Weights of a small GPT-style language model, trained from scratch on English Wikipedia.
Size: 15 layers, width 160, MLP 640 tanh GELU, vocabulary 8192, 5.74M parameters.
Architecture: LayerNorm before each block, learned positions, tied embeddings.
Training: a variant of Muon for these matrices, 162M tokens, 9907 steps.
MLP neurons of a small language model. Each row is named by its layer, matrix (up: input weights) and neuron, and shows model dimensions 16-143. Each number is 128 + 24 x the weight over its row's rms, rounded and kept within 0 to 255.
After each neuron's rows, "fires after" lists the tokens most often just before its 100 highest values on Wikipedia text that the model never trained on.

L7.up128 [134 161 142 142 152 126  79  96 135 141 126 106 118  99 136 115 115 156 153 155 141 142  95  96  76 158  92  90 145 150 113 143 118  99  89 122 110 112 144 139 135 118 126 104 169 121 101 122 130 122 117 119  95 138 129 167 129 133  97 111 146 139  96 111 183 206 102 139  95  96 126 132 148 153 139 114 116 167 119 123  80 128 101 139  94 135 142  96 105 147 142 171 132 125 167 142 137 135 159 126 108 101 120 156 102 146 127 106 106 122 157 107 170 116 155 161 114 128 136 118 122 132 164 106 150 118 100 142]
fires after: " e", " i", " Website", " ple", " di", " E"

L5.up531 [122 123 123 219  78 141 126 141 112 150 104  98 116 153 114 124 117 109 113 119 108 139  80 113 155 149 119 101 139 107 122 120  89 113 128  94 126 161 135 135 152 155 124 146 141 115 112 150  97 112 141 156 117 129  60 151  92 138  97  98 121 131 122 125  97 133 103 117 147 101 133  92  79 125 112 130 132 140 142 130 112 174  83 129 147 106 141 128  87 177 128 117 158 154 160 154 140 144 166 142 110 148 117  86 124 145 126 160 134 153 128 135  96 134 132 176 133 163 140 159  90 161  97 154 109 122 130 158]
fires after: " one", " $", "-", " many", " number", " some"

L4.up482 [124 123 122 127 137 107 111 116  88 106 141 120 156 121 132 119 110 123 105 101 145  79 110 143 154  99  85 151 115 130 114 149 101 137 140 160 110 137  90  99 139 174 123 113 102 140 131 102 103 111 154  96 131 134 146 133 166 157 162 105 109 140 172 120  84  81 172 135 145  91 147 132 125 162 120 120 116 142 116  95 136 167 115 170 115 128 109 143 134 151 182 163 154 119 124 146 151 128 154 137 119 104  76 167 108 126  85 176 147  89 116 172 131 121 104 166 143 115 115 123 105  89  85 101 137 118 111 138]
fires after: "-", " ±", " Old", " Bronze"

L10.up359 [104 124 133  96 140 136 153 157 146 152 148 173 152 170 148 155 128 174 110  71 107 119 126 126 125 179 158 141 136 127 160 125 118 146  81 139 119 115 154 158 153 150 151 143 144 115 133 155  91 143 142 112 104 101 124 119  96  99 147 145 136 121 166 102 155 132 118 115 108 105  95 137 142 113  95 109  97 103 141 148  91 156 112 158 121 121  83 138 108  86 134 120 145 115 119 135 182 113 142 161 103 100  88 128 116 110  84 139 129 112 125 156 139 135 143 188 123 100 109 163 120  73 112 117 127 139 109 105]
fires after: " |", " Party", "  "

L8.up31 [149 137 140 110 181 135 142 124  90 125 146 149 123 148 119 128 152 115  97  99  92 114 130  91 103 111 119 101 131 148 123 141  91 120 177  94  95 151 131 103 136 148 145 157  93 146 131  87 116 142  91 143 104 129 107 144 104 196 113 139 136 119 128 117 148 127 170 131  60 119 142 179 131 137  99 130 130 158 126 161 101 167 108 125 149 144 103  95 159  99 105 168 147 124 133  84 156 152 164 153 126 140  73  90 155 129 169 119 114 118 150 150 128 113 134 140 117 151 105 124 134 126 129 138 113 131  84 135]
fires after: "|", "-"

L10.up308 [153 138 181  93  78 159 140 145 112 140 125 111 178 108 127 158 126 144 162 130 118 122 141 181 141 162 125 104 175 134  89  96  99 184 104 147 119 115 127 109 135 127 139 103 128 130 149 142 145  89 126 111 124 113 121 164 151  91 146 136 112 127 151  90 144 109 122 181 100 143 122 150 140 120 126 131 152 138 134 100 124  99 111 142 132 124  94 123 109 108 106 130 121  95 132 132 133 155 102 170 116  95 161 134 120 109 133 135 107 154 169 119  82 125 142  82  96 167 133  98 133 127 109 163 156 143 165  82]
fires after: "  ", " at", " reached", "mb"

L4.up496 [169 112 179 119 129 156  80 115 170 154 140 124 129 128 152 151 136  93  98 140 122 125 131 124 114 147 146 139 116  94  95 131 130 127 132 120 103 145  92 130 107 154  91 109 171 149  83 146 150 115 187 120 135 121  97 152 111 149 158 128 134 149 151 119 121 131 133  80 129 102  96  92 115 159 107 102 155 107  98 134 127 133 152 150 176 178 129 105 189 125 165 120 128 141 148 147 146 139 139 141 118 118 124 123 145 145  93 164 143 138 102 103  91 122 126 142 111 103 144 130  98 145 171 138 132 132 124 132]
fires after: ",", ".", " and", " but"

L12.up186 [127 129 127 144 144 121  62 159  87 108 122 145  85 181  98 180 131 162 147 124 155 127 104 119 165  85 134 137 122 137 133 121  86 146 106 131 118 115 115 117  75 157 150 152 110  91 120 150 137 111 136  98 120  82 120 175 166 143 124 116 110  94 122 121 113 106 113 147 123  93 126 147 156 102  46 138  81 115 116 111 103 112 134 130 148 131 114 155 153 143 148 138 178 163 126 109 148 148  99 143 111 130  88  94 137 150 122 148 130 157 116 113 157 109 156 124 130 122 150 101 127 129 108 188 138 119 100 107]
fires after: "\n", " |", " 4", " 3", " 2", "ter"

L7.up30 [ 91 124 118 141 155 122 127 146 106 129 139 163 135 175 124 105 109 132 101 145 131 134 101 141  82 148  84 161 133 129 134 141 131 129 154 107 130  97 172 153 119 105 116 160 140 140  89 125 140 109 104 136 132 160 115 121 137 157 142 155 112 131  99 156 133 116 123 112 129 110 109  98 130 137 180 117 141 109 154 163 110 130 117 125 143 155 101 198 137  99 103 147 146 123 111 128 149 124 112 104 126 160 111 160 129 110 134 137 141  84 135 182 128 116 127 153 137 109  67  91 160 123 114  95 163 137 204 114]
fires after: " qu", " pos", " Ver", " ver", " el", " rem"

L7.up132 [107 175  99 149 143 113 188 147  87 153 146 118 126 152 141 114 132 124 128 159 132  93  88 159 104 118  86 115 129 139 119 128 111 121 102 160  95 113 151 131 155 148  90 159 122 167 128 135 150  93  86 126 132 132  76 100 118 164 118 159 127 139 178 145  99  98  87 146 148  65 113 123 124 138 146 117 133  91 117 122 157 140 110 124 111 143 155  98 140 142 129 151  99  98 104  91 166  97 135 154 131 124  77 155 123 192 115 131 122 158 116 151 124  99 152 117 154 144 145 130 145 112 108 126 112 155 126 123]
fires after: ".", " St", " U", " the", " e"

L10.up483 [146 143  81 156 121 127 180 164  80 135  88  67  94 104 148 113 128 128 125 138 112 148  98 120 124  98 111 131 171 143 134 115 123  85 126 117 112 141 108 144 199 130 129 115 159 147  91 172 105 157 107 145 122  84 140 105 114 193 105 106 121 193 155  93 121 116 128 110 171 118 123 130 109 134  99 147 178 137 137 105 115 127 146 121 148 129 155 158 119 147 132 140 144 137 105  70 124 147 126 100  71 134 119 141 101 118 130 150 157 112 147 128 123 143 105 143 137 115 109 146 143 147  88 161 108 129 116 124]
fires after: "."

L4.up570 [156  96  88 155 151 138 122  90 122 137 131 125 153 179  99 131 156 144  95 112 139 162 106 153 131  89  83 129  59 129 109 134 122 115 136 107 113 139  85  89 135 131 120 114 133 134 142 129  72 116 132 106  82 137  89 171 126 140 152 153 108 114 131 113 106 104 125 150 134 144 185 119 118 130 149 161 100 125 130 121 148 104 142  99 139  89 154 120 132  95 122 116 132 133 135 148 159 131 129 141 108 126 133 139  95 159 121 120 146 121  99 149 122 179  86 185 113 152 104 135 136 157 156 155  99 104 118 149]
fires after: " —", " –", "  ", "1", "2", " 0"

L2.up237 [121  91 127 112 149 118 102 121 159  91 102 125  87 152 149 131 144 151 100 141 126  95 160 143 109  71 136 109 142 163 106 154 125 143 148 107 152 132 122 132  91 129  93 145 121 117 160 139  81 161 152 126  86 129 136 107 154 166 135 138 155 148 110 134 112 141 133 139 121 101 162 155 141 114 118 115 114 131 104 125 125  98 132 120 163 136 158 139 174 129 143 129 110  86 123 146 161 101 165 172 152  92 142 103 138  83 122 142 130 118  88  95 112 150 177 100 172 125 130 125 117 112 105 120 152 185 109 140]
fires after: " 2", " 6", " 1", " 3", " 4", " 10"

L5.up121 [149 106 124 123 120 180  87 160 103 127 121 128 169 140  99 135 105 136 154 186 152 145 155 122 101 137 172  72 114 141 138 107 129  98 136 124 134  83 153 168 150 141 121 102 172 157 103  93 128 117 120 103 147 103 125 114 121  85 127 127 165 112 115 135 149 151 127  99  93 140 101 142 211 123 153 107  90 134 146 141 120 105 112 108 143 138 123 123 133 119 158  95 131 115 103 105 125 100 157 134 144 146 149 101 141 145 128  90 126 105 110 131 129  93 123 132  90 183 136 132 129 143 135 182  89 125  95 158]
fires after: " U", "H", " Li", " E", " Re"

L5.up181 [144  86 117 161 145  73 119 133 107 145 100 128 138 100 172 103 143 116 142 126 157 130 150 163  67 134 100 119 140 122  84 146 147 163 125 118 151 161 132 131 113 128  95 118 104  72 129 149  75 127 135 123  83 148 116 127 143 100 151 123 146 127 174 124 116 126 135 141 103 118 111  70 127 144  97 118 116 154 156 132  87 147 119 177 133 121 181 129 145  76 151 152 116  98 166 149 117 108 137 158 111 112 157 163 139 147 119 110 146  86 156 136 142 127 135 142 104  93 113 124 114 169 139 152 112 122 132 131]
fires after: "-", " (", "/"

L7.up509 [138 151 144 156 119 120 143 121 121 173 159 138 141 153 155 117 131 134 123 123 162  93 136 138 100 114 100 107 132 118 139 119 147 107 130  54 132 122 184 106 119 148  95 149 160 164  88 160 127 112  79 103 173  87 103 109 124 116 139 146 115 132 105 102 136  93 113 125 106  98 134 147 137 118 171 120 166 124 118 129 135 137 146 105 128 158 167 137 119  82 136 144 141 122 131 125 189  77 115  98 111 112  95 156 142 165 116 168 151  87  92 149 109 159 133 122 142 110 155  97 121 145 145 178  98 145 135 124]
fires after: ".", " D", " W", " M", " L"